Part of a small language model's weights.
Architecture: RMSNorm before each block, rotary positions, biases, untied embeddings.
MLP neurons of a small language model. Each row is named by its layer, matrix (down: output weights) and neuron, and shows model dimensions 0-159. Each number is 128 + 24 x the weight over its row's rms, rounded and kept within 0 to 255. Numbers have three digits each. A neuron's up and down rows have the sign that makes its largest values positive.
Before each neuron's rows, "fires before" lists the tokens most often just after its 100 highest values on Wikipedia text that the model never trained on.

fires before: " |", "ts"
L5.down365:103134125133121092115096132082110129122117147119170142090116114109127103105064116146147119099099129125113136152127125164135118162153125163095108096150124136128144145132085138131138151141068104111121071104129144116091094091111175135130105106154115133144118110109098131141117169135109154122162128105167137127115117104159187131139123130124142185115125126119093140140061142132120135147139149185116110103127112131171106093148162099123111148133112097174180129107112122159092131130129148

fires before: "-"
L2.down15:138116090123118150103143113112081106172098130130089107139118110172110083151085098112136146115146136133119153123114136118155148149152116097174146144122113100139123148130152126124135140110132123163089125143104124117160143134152142174172114126138122141087184138125117113136118125171051144131159111103098086129096118115181118138139136166118118149116152118157144120122156124153116138141132152078088116120143121135087165152135099112093124073114141085136135164107127107067142139134125143

fires before: "===", "==", "|", " |", "=", "ot"
L2.down29:132140155136136123140120134117155120086114127136128143176105157166102121114113090111103154117174146102143141133168137146153110123133098136128148152127135145079125102141161104132117175125134147163088129112170106158110117155130152159097099149150117127146129155162181095145103130087083120122149130123138152147067133131156160106150185125107154116163091094099122091134109123123138108090148117178149095104079113137103120087118114159144144151118143168117122161121102153133152132124118152

fires before: "s", "S", "C"
L2.down46:143149098117105081089133102146139159114108164077111100088115153109082154130156139108172165156108147074090145152151129110125104130148120125138131115141156129095123112129039159152131170135115112116091116136087144137112104140132141100141055117159147117113087105096132109160133136093142129170103116119138143149138121143117126127117138104093148127104140101097118120125085141160157147153092118148145118147097159136129161170150151127119110133133100139114132143108126104112136100133121120

fires before: "==", "In", "On", "S", "B", "F"
L2.down16:122097152149102167148088119112145132113100161138086171132145149122129077101115149111152083177084121096155093144135135157127115126146118118105116141149124135081104131182076097122136100114154146166092128165103131091133091085112137130118112141131122101107126155093145093130156070107135119116154140146117152137110122119123081114156128097147099151104133157135137138080170116167160123157087102078114140127136107123144127127165116141120118124102105106138115111098113137145126131142151126

fires before: "s"
L4.down384:106135083133130128119145111141097114154160126142108136109141138157118138159127122115133141103107160181149151147160099126111161099097122140097129141115150109138136139106174139118107108204124107094139133133106167120128114128103115122147114127084143144131124145111146131092156104168129135102120155132165100135121118090125137120129137100116103157168103127087158067101132140111110091116142130149126139119053154143105150134082157126111086144144127093193105145126176146087104141155121147

fires before: " ", "\n"
L4.down441:117113154118134155121140110117094159162150115105151134153152129107133131149096176149159133154125178151120127147095117131160108143124131115167127112139113121134142122105171179123099117107148142115164087115119104117114143137130142107156122124109118135150166132101143117105122115098117180145158145126118096105115153083111090144153096172161134184154201104144128135124132184128125149117096092161112119083123151094133186134103071126103151139136134106121121104104098114135153142121124157

fires before: "-", " UTC", "D"
L2.down197:139107109128114106079107153117068128142143129130076150152146122131113122104110132149111194134118130151100127111154147117138138134102106152137151127120100105107120100118152108135088143118134109135092116088099147147160131079130122094119160101119123096081102140151102152132095181103097124095121122118138145135134126120152116091162132177161157109123119147124089123132152142127132095176103120051112099156138105123120123135108137129140107176143112112120138139161106121080093183134142122

fires before: "==", "In", "On", "B", "aining", "S"
L5.down70:079152116151117114159119155182069123101128106121114122097126133154135096106167116146073128156098126120108124155128158121089167112153116128142143140138158104136153091176120137088115133129106108135116146131118095099100120080098112093121154124111122149147117148122136111123137132151108115115099170119117122105114098104165150148122132125142118132096123156073149135137132104117139137135113119143160113155122095170108154155116143120104180108146094101113163151121166084146170093154191122

fires before: "|", "s", " G", "ts", " P"
L5.down611:103151142156101126124107191145131141119102118100112125094094141157102138164119197126107118111136095112127161119090109117128157140141122170109097143132153107116129120104077183141134152161100150160113144153139147161080138144157105097156148136093100141166086126102120142110130108155145116185164152123159160113129159120146136105073160135117145157159144119167086121105159119122137124125149163113120120148147100141131168144155091130163130125110122143120118106118139144102115121119126162

fires before: "\n\n", " of", "th"
L4.down221:110143139098137157132138130136157151157098116150137145169139079123118129114102148118086118116133115105153183117142140131174134170079137147141141138149121107077157151167164125137109104112152151122173129142170163118116126079134122113130115123178131183136147130116105159128099130132138114133137110149140121074149133096148119131134106170141190138155082131124134132195116142101135117139126129119094126142128142133102167129128110123133106192145116112174173124132143134135139138091115088

fires before: " ", "N", "00", ")"
L5.down603:133125106141136170136099100146110157137113131169157141165130144145106152133083150104082118153110143149147142076142180179148123091095157103141074153118115142107108120132101135142138113149102187106154150158139170170166133126132145127115149140126090129155133169137093131140098193152135130135127136146128103115119122131141108103119150145117125116083089119087121182128118133120065100147127148107091123131126131129117153118128124145132144093133176121126155129155136099085136103129118136

fires before: "1", "2", "ite", " century"
L2.down184:144126139131102113088123109095119161146086094126133166096146121181135133137115110112139163111090136111092179136160082156087155186106127110130095149129143115142086159118175120152094102140127143125092105122157142135120139153131181115139118140123108136178111095130155084115095164123161103102134154168150186120121147110100120105156117119091111103111096105158154095115095135125126148116132124116120113169156098138123131154125121118099111140096099120153131124142139110090124126154116124

fires before: ":", " (", ")", "ated"
L5.down341:118106147092117119137140161110137111150135161117137166158152124149153145144114108104103119151132121112085127137156085098135115108095137104138185111137124126094176104138105100135142137146080133090127157125118105162103106111127126092124155132134107065142108124103142149171118122106166123105124102136149143134136098146147128136163166126178133098126114111082138076158097108145119151100145126149127126090130140194121103133085183144159092109135128123170161146153141130145089133122109110

fires before: " the", " to", "0", " by", " a", " his"
L2.down302:144089147120144109143123116115065097095156169156107151166176144139096133162116124132168116140128166132137089112150100147168101137132123125142126186089128096132155114133153085147126126157103120121157149119147160109133130134154147138116143121091170109077143174108116132127129100106109109141156175127115130111118116152116128101121136123133087112148161142139136139152165086120123124132124101139139110083143125149185125083111134172146140126084126149140181120118167161139138088118116131

fires before: "-"
L5.down475:144142126087112185136119161146118128145156126149121089115121115149132090126116122129086138129130160152077130114128109112111148138119114128156115106145127106113143116151157117119138139110123161121124142143120130145168214173137142126185141160147134069127117077097141098139113150171131160159147111125111161140135116122147167110119150114088095194126096117107124105168129179120134091137159111115127126137127130131107113114149131123131129125087149143113140099116157099102154180145114079

fires before: " ", "z", "2", "k", "s"
L4.down318:099126122097094121162122140115099149113109114120148158099103152110154123130102154117135158169120127106153095119107113114104168115129159169087109151121119110098130065157050133122119111097091128118103124120167122116133126156144147192117161139124124108136115100109107101187148100113123153111096140151117182120135128155122122107168129088092156118138140132149125122136135130157141123162180175102110134138105126104143132132153149172160164131119093109145119131105135125144141146167140154

fires before: "2", "1", " ", "\n\n"
L2.down160:110087143095154187150065109104140125118121142128149138144115111089120130127100153075170127143101114176078141145148156134102155141130153108127155115102144109131153113118124115161145091100135156123089123102148100126142106093110146119143130137133111111131143123106079121092115074131098096135137161151159122149119130114157154157132113135120098177144156101158121144142141151111085138109118125117145121113137101155129129146129175171121116141103137089168129154155129130122148079173179131

fires before: " the", " ", " his", " a"
L5.down351:122093123125189133160155126119097104128154114140070113129153133129121125114141128108144074155156143160140145104094144136104155201128142123115124116112114121112090111120148097102129086168128149150151137120150145130182145155123180086157117118105126132170134143131137115080089089131128061119090152129102108147111115156153103163167117133115078145115140094141107142163113142136115144147145128111096117109115094141131141076156134130115131125157136157125103137120110110096133113107133101

fires before: "\n", ":", "ic", "|---|---|", "er", "2"
L4.down38:154091126112134143129139113117153100135188155138133155101106150144123098122125174128126111150117157108153111125140111125117081136113156186143119143149118107103122183121128150129114120136058118080116161106117088112127134110138146119166135169086147109087149117115116152145120070146107146099095103136139131132156115152115133144100148111098143177100163149103124111167118146152144140147111142105124106121135103074138069147122125134135146156175116102136141097116108087126125157136095148

fires before: " ", "5", "6", "4", "14"
L3.down592:144145150129168153134189083134125129139142148138106156109134110148130116138118135121128108131122158144156135115099127104109144143083113104126124107149160148138107133134087125081131129105121184078112144122141121107153107156069111107152132157136136118146124137077154121114120083130150119130102160107126135106160124046122144141124120135136126037141111122071141112181135104115142107150179114167104102126132161128137109143121118142133101167141093114131134138146108122134100145129156113

fires before: " ", "ough", ","
L2.down594:115132082142131132141159147168164161129132099145152107078165114107133139137121115143156119118135148144120103159101150099118147153078150140095141162118104144113116115103087104136135099125142131096065132156141169141122108107167157136177128115107158161167110116150120132092168129113132161150140165130128103160171157098154129158104107114139147122125150101087107078123149139109148100149133106124101127155113153100169102103099178122133137116127157124114158130129132145180106156137105143

fires before: " the", " ", " The"
L4.down137:155150160131107113167168161115157138161168093149096127116146162135097182145153182110146117114125166166164154122120132108132169146111149114151110122127151129113070136108102138135164127108137112133087103104170205087112127105125132107142126125107132124129118126137162075110131101100126146123108133118102133138096106138123093083132112097127109136138127159090130148117098100125134149116142096125138164149150147130139165115101134121128132146102137189176143091132130113167138141109124120

fires before: "s", "ts", "ad", " P", " t", "ul"
L5.down632:096115092144140099086126115141153116130080108127139153105137170143106131172137134099125124067145134170103151117137112122101155158134133109105103169169150084148117150166090123103147160142127158121117115126100137144149139120107139113125144109118152126166108123104159087123186147123097127170158129131088139128126117111100100074122106106136099149148103151091125133140106176150126190111146116104133169125106149119134158153176132105100091164132137105115140112098126102114112129139111150

fires before: "==", "In", "\n\n", " He", "B", "S"
L4.down285:105134102131095121126086115162087100134127100153098129136104084095115064137150142074111094141174135145143120142116177101129124142143135155120146175062157103130133082158083098124134092115162106120130146153116136092138122111103141156131105137104141129133118160106113098130112146139139125124092150122098081142093119112141104154118142121107167188121097157121121146134118112110139119129143120150093091138104142155142151147174141113128168140154173097127125106134108130106138145120098112

fires before: ")", ",", "),", " |", ".", ":"
L3.down176:111122128112169132070125150128078147117146141101120120139161141151141172160123147131178123146103129148118121086144114088141112065157097111148191113091131117140117151140148137134135119131135093166141130118120165146135118116147107152123112140089086093118118166117124138138123125126111126094142161161154152118139099101169183163101114059087100142155107134115104130185120103165126116132147120104114121161141113121139138139094130159117113110129162145120112146102183136126138132127146120

fires before: " ", ",", "\n\n"
L5.down355:140137127125145131117115100097060095135099105139099081147148131077122126113145144096146105137169139125168124130134139111149129105170152118148136145120131139081206121103107178145156165103129094113175128143140105156119104117126114150134119121146123122113082137150134124120163129142183110120127119169159144129143112108150044178136154122119123108112162123160147135142134090106149106154121125107126152140158131112097145116132091150130113121137124089121143107132104100139099102139089135

fires before: "1", "2"
L4.down585:143114104141126104105160126131129126143166161132153164142144141131091185130166108139140135134074121087124139146145120131123123136142134099115148124155138074096057166131082126094142095128112160120140134121113131127100121105176135126135128139084067084113144092110119091131110112148160096128157126110125124105083109101133123146154122129159116148122075093142094110138165161171103122103136113109129120144140107100136133160138125141130156129144117135144166127078117160102172162147146139

fires before: "-"
L2.down140:107139108099164170083128119150153114130124112158151116115160125127101113079072137112124165136107140138125137142148131177145125178142166086172095155143132161116123145107172177141132127101113138105065120118132093117134157094158135125159187139155120124108127087173127132144159153112115111140138098146165154121104135129124126111124148130113090148146130095199087137171119132110127152159121138091110120117106117119088122163137139112123138124133152123115132117104175124125141134133147134

fires before: ":", "\n", "(", "1", "==", " |"
L4.down569:126149118127186134140155112106140086158132154139140126071110128127125111112094125129125142147131113118146148128140102141116080144110099121117085128152143187118159117100109136076103152128193166130089109140122124143114136120124118107120134117106139123122142142140166114134126071073147136153145147121114136130133135155122144113107063096128105151101114136101142144154119104108133177118109124123112121118118161164174116144131132131137158190100114102152123154134110084200142113122118082

fires before: " ", "\n", ".", " ."
L5.down42:137149116115105121109154117148123119117165111084188140157146122153144116173112123132136105116105152137164141094105089154129096117082164152094129145099127155158110136122140179105156110080137156092137145086127132114150110131126139099101131113163107147126168154094160131137136103063127155124118168132131131109122152117126137159127089163130107101140153087156164149164129117107122120097137138124114097078168103119127104093107146155138118131149083138129170139118139138090166135107107109

fires before: "\n", ":", "ing", "ms", " App"
L4.down155:147117082156133087110170072127138099107102121116103158132129118123111090158139175152119139146142102089149136118146162128126069106157101098165127167158137165097103112124112141145097121124138129084127126125132131122117149128090098112115155146135158136129080133158155146115143118102144151125092075150146165140100147112094140134115129138084070126123137144132119130137148123149120145151152157112129104137111154116112094178085140114152100106115157155152169120171122075128141112128132102

fires before: "=", "-", "==", "S"
L3.down268:102134126153157115129118119148135113143111110121112096148128115123092117118153072150109114150148165109148114121116116112145158115148107140146121106102132124167097132088149169092109119116153120101117086135135146147137110069116077127116123137134136119111185135132151129103113142107068090109121108168128134114097187105112133135110150121125111122150153150106095112102162140112103145130124113118088098116106097179114167105072124094178097150163143094136168143128147123126077097149148132

fires before: "\n\n", " The", " It", " He"
L3.down313:163110143104119123112120095134145152151097114152117156069092158140120088130189140101137130085114136145167125126112159124144111126071124102130139142119085136106130109150151112108130103126155099096097140070136124121136137168162129172105189111089139126100133141160096133148130083112091135125124105114121080138090093113143156124137116134095140130101090117161098134077141156142115108118127086145119125112115134114141144085140131095097131117112152111094127160154130138132152146087138116

fires before: " ", " the", ","
L4.down395:116153153135089155130128131115131118123124121163084109124137147111094151160124104099159170151110132113137148152113135130119096093115193161114121134166125132106180149093100126115138133141107114107117167102170065142151155159135128139146152123163139107109146132148119113153132089124104079087116160132136167140108088079099116151138135092113105126139082139130127114091126112152124107159137087123129118148137136094121170108114116113185137133106095099129144124121084137136140166155175129

fires before: "-", "N", " L", " R", " l", " W"
L5.down258:135134138157142123094140079143143151127101060150107121133141126129068133099106099115097136143143092117099079133135137111123153114165105131151131080103112101139127122083121138143164167114143117140127091103124122141142159145134135174135102147182146107156150168143128109073114149143135158171121096137128127138108092158145124107122167120091097134174135123121138112137153094138138119131140146079141126119116158155141145134202127146128144126169126136127101141160100110072124125135109131

fires before: "|", "\n", "\n\n", "rit"
L3.down609:076139155098092118092148161152118130147131110098153100116085113108137125131146144143182093103119096119133112126086126114103121145134125123089058150173141143125123115130099132124116113110155155161120152111133111132122182108153122116124138125144116085110136104130140139166143128151092113140132123124139165106105129131084118134086126087197182107105144165115073176150137112126136111139121124119148106137143074145104139161127136127119122116106114132069121105075129126109135132106116116

fires before: " "
L4.down180:107125103122129133126114098153087117128155099124144087108144110143146097123103123102109131119095087125128115093134154125076129124146125071091137119115124142121120124120144138119106127117129111152074098118089170131160143146110122129172131133115135107123135123151124148097105099183131126090111170154124115106077121132179147100080121123105102130140144141137087122120127105084105103136161112135122113087100146113121102149122129150110145183108094147198135131085062129120156112123136163

fires before: " ", " the", ":", " Bel", "ig", " a"
L5.down584:131147123119155150125098125140144111096123135110093101132107153149121133073146126144156091124101131142135116123098130133140151141095136140143131144143158105123103141128098126106160118139142076132143145157138101108117133096139114128087122136089115108119104115124163144132171132131141085146137144178112124110145169064116120125096153094122108122120095164098123155134141103063114119151103177134084169117129091173140160128095166169108136102114166148186166106133123156162094121126111147

fires before: " ", "\n", "it", "=="
L3.down388:131141122161098116138109119143149173125099127119139127108164121135106124127133137108144146126140072147120153127104156105120122108146174094126098128109139102166146157146081130192147138147138067124137124151104169178161110083116109099125104163125138117152089131070078102155146116136118181108105133136129102102126080159150107126104101146136131113172090131093135161156098114097143136141116125136117133129128116102140120111125075100128151126125176127087132125146127180138138135115143125

fires before: " |", ".", "%", "i"
L3.down445:138153135144127175107143121108109126127158127143123146134169125078102146167136110143159120113113184118103151155149135158121128135154125112100131127124130102121143146120118152106123145105126148105170133173148118107088104116109150159097120144101160122104112159075093112163106151157122107112127123132098091101145111139113159133120158102123154119097145140127095094123119092107092127121087063167147092154128160121119148142162197147131104088145150144132116135139160116169142171170139140

fires before: " is", ":", " was", " were", " are", "fore"
L5.down578:169129140137111126126087113143110115138153115117108158116114133130122111128116145112173176132107118132124090161154139127120070125119134159146098113153103141093129113176138101123135090133126089134139143130098086103098168167115139138096131152119085101131116137161139095118162128104137076168107137165151118100152158139082093153139139099119156146100117090148153114159101116079141128108142119129136151119100103167100126108138164093113129155150159115125075153111136136092092180115135125

fires before: ",", ".", " |", " (", " and", "\n"
L4.down263:116125150121121135110086119097101192123134160166101113145170165089117095114097130145132163117111133122102085149146121120132129129109152147106147095141135133102117156096181136117148128148152163145102110116115105114090121137132135145134119129110138165143178102099104131150120160132144131106131142132144164154160126124090121102105143152074082137128123135100136115116182116110095112118105117105136155152099082095141168172113189117134112177139119156127169150133174124109139104139112127

fires before: "=", "===", "==", "S", "-", "|"
L5.down81:090128157161120138110126162116142117170128165148132118125072126132127105188174085138136095142151125124157134108154163119116134146136106132112085142124095153142110101105198113099126161137147095170108119081115143105179166109116119119150092135109126144122176130115163133113130072108154166103157122165127128158135110130137144138094152135149142122128124146115099074139141133127179121127132130099103117150142127124110121143109138128141113145077144116107177143114130121097123180110129137

fires before: "\n\n", "\n"
L5.down367:106140129128123131126112154138157161113090126138168136117166139119166113141143113125120133098146077120139137161146168146123104181138131103150106126139160138108091132122151182113115144162111128138099114143150118123122123069097126148182136108110124158166124097115134131131087092128126158114126135079108123113099134113164099151162169137145085181146098154137083120135157136107161109138145137114125112093118148159090106116153193121110104142132138073128101141102149136137111142100114166

fires before: " ", "\n", " H"
L2.down387:142105205131164099152115147091101145134177163100154107141134117177139086146132124147125094082154130115131134118110102116086112156107122140135174143185106133136104155147145143103163141133148136138162122105114127101126129109142162140167133152118115138162110119115144137089118120152136116097145124108156140111104090117095119124086099085148116130113127121127121151145147145130132177110144128175128169121099110169134161132100121176158129091167141085152124152129145112147137147152146163

fires before: "\n", "\n\n", ",", ".", " |"
L5.down149:140126108151157169130104138142137178094160136108111123129140098133131121145109149170161148068134103089119104111105101101097074108145120091135163117110169125129161156141119128167127111142112105156097072151136160115115080117151109144136098150120110142082151160110122150105117123107123112117085156099161118133116141116139162113135121112131180155114136132146107091136103104110137086120143125108106136160136141114149135139155110109108075137143128050136165115118099123093106121107124126

fires before: " "
L4.down228:113140144093144131161120072145120152139122114159169133135157141124143142116131120165134133171108114062130155126119147133116154131134107137063127148135174132085127127128154113132134120105158148125142140120098091137138140117103118119113144165110116140113123137162150109094100109097148114127130117183106134161175074142111132131153141174111115094127107103181123137085144107119127160126174103097114128124144103136123096154161081120110178176086112134121128105150088150148150161124123119

fires before: "s", " "
L2.down212:148154140118153096105107123105143130169133145153080148098118140146140179161109128105159168146128176146141087153152140116114120152093145126100145177142154126153084178138149166127100114159133135124104159144113137152122086125145136121116085149128139139127112116160094139159136092166113131082135178129136134120135141091095142114176147088143081143150138077117170119185103125146131144155156113135142115109117117102149102121151120152158121156115109126102107151148149115146144152116102136

fires before: "0", "1", " of", "2", " |"
L4.down76:123147125149105142132145092100101175088163145148117143084145176146167140136097102102137167138130128084151134080085121107141137144162156082149156125106118114111127104089122122147144128169097162137140085114089170133127129112104158181183151100162108132169137128129099167125111102088128150120144134128156137128081086148156147136162099117085105096135117107132151154152122136109110128135134154104141139120148146122112103123135132124135133133114108070112120106167118124096125125126108129

fires before: "==", "The", "===", "In", "F"
L5.down21:108102158145122128125134132138124067152165133127130164106085147111164127130110140099103155127102104119108145147111112154102093155103143096132096104104128137086136124157166115088146163138110112134116149081103135129154103190106106124085115167152095109146148175130114146165091076157111107100092081119151126104093158159101145108147159132129092144108099100116122175161175142126161156114115134109125122123125117106159139138143119129122127127102141100146109123123109131156145108105157114

fires before: " ", " the", "\n\n"
L3.down409:100156150127093145126095120153084164139097114081166117153192124131094105126105132100174118119132145138119135107071143125116119123115117159110090133121174166154118083121060150130149140116127134132116138147108123136087128105198137107108080153171131105138147108140110145164149181150140119071165120132135156164112145134116110158159118110096158110144181124146111113132115147104144105121142124140133119132128130142115133123116109110131108127149137109128139109110115128146140122187146144

fires before: " |", "%", " ", " million"
L5.down281:156162128152125146125103142115154113158089112125150135110125094128129111121157142126094127089101133090100161127134140124144131108174091131086086142110138116104135097125181133141175107130117128133133125135108106108167113097148109121171178099152084105116168114116176133138124169089108148174167074131145142145099098116169128112124137144107149123081146125108114107129143172169102130117136175143118118130147093087092123137130129118127135119089084164154164122102142125147147127129108125

fires before: "\n", "\n\n"
L5.down555:165117136122122170096093097156122169148122135160162092154136116083141132164157114117120113126173115104132088142130153103145074145160111153122102100104190138160130157101119137123113116139099124120151124077108139114100137130133155173103170150103092142129123150137067151084141114126167154116135150106121123088130151124112079143105118102126145150085110123136159140164129124084147126107141128147132144140104164178105093141130109129151131118110154112117152112157147138119168147122134106

fires before: ",", ".", " the", " to"
L2.down118:097168150098162123123106137154083104144138110162111109150119185096070102118082099132142158128139145140112112142131141161103147107157116131123159131131117101133154148142116181139120128102130070133126160130120154111134124182143129107091148131108128118160133107115138120152129108132143121126115186137102158177131131133144098152144092110147156163153091119112107084136150108166142145095095149122115167142172121071110162150126128136190131134101151099141131129107102108113125132115136118

fires before: "\n\n", " The", " It", " He"
L3.down116:162101103129120149107113151142136178111089115117147137121135160086143100110129127123135167087165090123150156101137113109104138140151136093140109111140170090122143139121157100139172139140143077166135109124155163134148172103101166129124169135101165148114176154076120155128126121124085115132133079107141127090090153124114109188132181117115131153150135112127076128139189128158158133134123120126102103097157139118099102126156113139114129127135134129163128148132126154124115127118110154

fires before: "-", " "
L4.down476:143172148117133198169127124148137109141116141140187128126141124141069113122107156108125142126139134147134130129200099121133152173155117127146146125140150120140159162144137199137171119115138154145116122107149150103138122152105137135150132113147104092137154134122153115121196163111105130147130148114144184133122119140153132119101151155137117163130115077151126123145140139101124129121106154134126100146107120120148121132106125143083128137095173151137095112099179078098145131177131151

fires before: " |", ")"
L2.down604:092127120098114124113131151153152099130135139144099127105145117128147097167102110116102155134141101127150096148171114168097102134144085129127150091097133155161113110134130133159105111178169129155142172117125133149097148124161161154106130124076116127151123131109128099105152134107143093179092158128088141159130151172128119143096127129186162170151139085133142107083111118143116120125124101128132124161143131184132120197118124146100145098128153148139166129129135136102105120157107103

fires before: " ", " B", " —"
L5.down524:114119097094132163147114101117131086165115153144155112113149083104105144089098105108130130152123091107197125117133133100141137134143099134148090119147100126085110142122193107144141135108119132132125149139112130180116138101149125185153174177101125131111115149116112114108131093137117135147157072160137113121139126145125095144118148136122126168126104144093125130102130102169169150184112139115147135095098122151138127119146070120162130126109118103155119125118116131100137119071092115

fires before: " the", " he", " it", " R", " a", " F"
L5.down4:117105097125129154156132157109123091117171118188158124102109144145132100137147150110147106131122148136131145113135124169135127181127167136156070136083132145122100102149168086094107122144104115124146125153114097127126154142127183123124182129080136088124115129119084096098126092142132136113122151153142116178129151100138129124148124099136175157120128115122078152123140126150080122113129118140090119106149106134144122105179147139070158097090159104106132142123114148131104118128109155

fires before: "-", "+", ":"
L3.down202:135180142116112113114115128156150153150107124153111145134088156141130103104141113130142099138112138108169149152141097151165089108081132144106099145127111134171122109115112141152148120101126108148105101114157102133122139077108161138134133164123093142105098107171090136143124103087106132169144121097121190146140156125128120176167118199124126161138132145139132111150139120084147135136078108109122098117122146162172129109121118116110145071111152120121081148114129117100104092123092123

fires before: "s"
L2.down563:141126131130134100096095100149125091149117107108077069157086116144103158128102133100135144094140151141090146127101110140111114135136127140108081104146111133131107116114094141060127146142120108109121115136080133089147096161145128126132126144149119114120130162162117108118095134115116133091137158113125145138162147091158129136125120107131123110163181075169206131115116142120157128127106099179115116116144156133117174145144104148089128132150122172155103134109121159120112118133137176

fires before: " was", " is", " has", "fore", "'"
L4.down220:125140077131117135154087110110152152159142137171143109106150181154142131113166138121092132119082103117120089156178176137157124123129129140139121105129135119111131155159117109096152078138134097119130124097109103124174139152144117103119125124117124145092112101087143130114066111105154156072171148106148093092140157145125147131094145119137144115089141085109090129163109122137126108134135119131119148123159124140115140149157163114147163169082106100120099161137161117141134143163142107

fires before: "==", "The", "===", "In", "On"
L5.down538:113107159142127102140122106141113129112151140174121148125102133114142104130138158133107139115128144118091151108148173152136098125165110131158118152142104113104125130142224128158135115176140105136156128122164099126158167097148119121118132130154084147181142167139146147137102103152128092126115127115103143128108129120127144143112159103141150157122151149134104112073151167171135089168085087124124097092128136133108095126136147144138127110115106129160131173123137114202143105103104105

fires before: "==", "In", "The", "A", "==="
L5.down564:182146147139135110118113133139096096123159135111116172158115130111181162165140148142117107101163117149050093137149108151129121130147113145110122189115144105151145172138157152153099129108118114154118108181170137116158142128098126113115141165086143096138132147105118102111129073151146138141121143123123122110106159108170131090110094139132099196157121160136119095130138136121151094146089144126099128104102121146127159088110141092148104125142110140139117117154141162108131130142129135

fires before: " ", "\n", " the", " at"
L3.down618:130084120134114161093140120157132148146176129110170121122156146109143126154102127159140147136096160131164157087101127131128115132136136113123091115127143130148109105164174141115095140152126152139111126116110131121122124115120106143089104121144143073150144129143151115064110120095115133173109153146150145097097179121141181121141159160119077132121135162159167100129099159106136125115111106112111141110152114125123120134073110109166093167133150188154133148099128154129152077111159124

fires before: "″", " ", "ry", "ons"
L5.down53:112137147128117155129169126142135114116141115098139166188128144170112134140153114166117137141083200136135115137161158146116151147126130127100069118139150120143143089147159111128075115127113164131139130112121132106092100096114142082176127151124053131149174134113135147141105154123108153121129172104156108124116115151163109171163095108113136170076135148125164121168130162122128167096124143120116144134110133128096133128133127126154121158096141117130137107112121129142133103147093093

fires before: " ", ")", "\n"
L3.down422:159173135117117140158128126151113176114115129118161184166116115152114097151127132116140156109145118146163133136115173117143085123132095117198105137114142079124106155130137126129136134116118146124084131092119091142148135106123123163127122134107082134089137164128107122109167103130139142157088098125120175117114131084120117130101137100129104151152095131123124142074115071112132102094137137109156147136155195149123150133132134091079126129101119147123168117150138114102137107098147085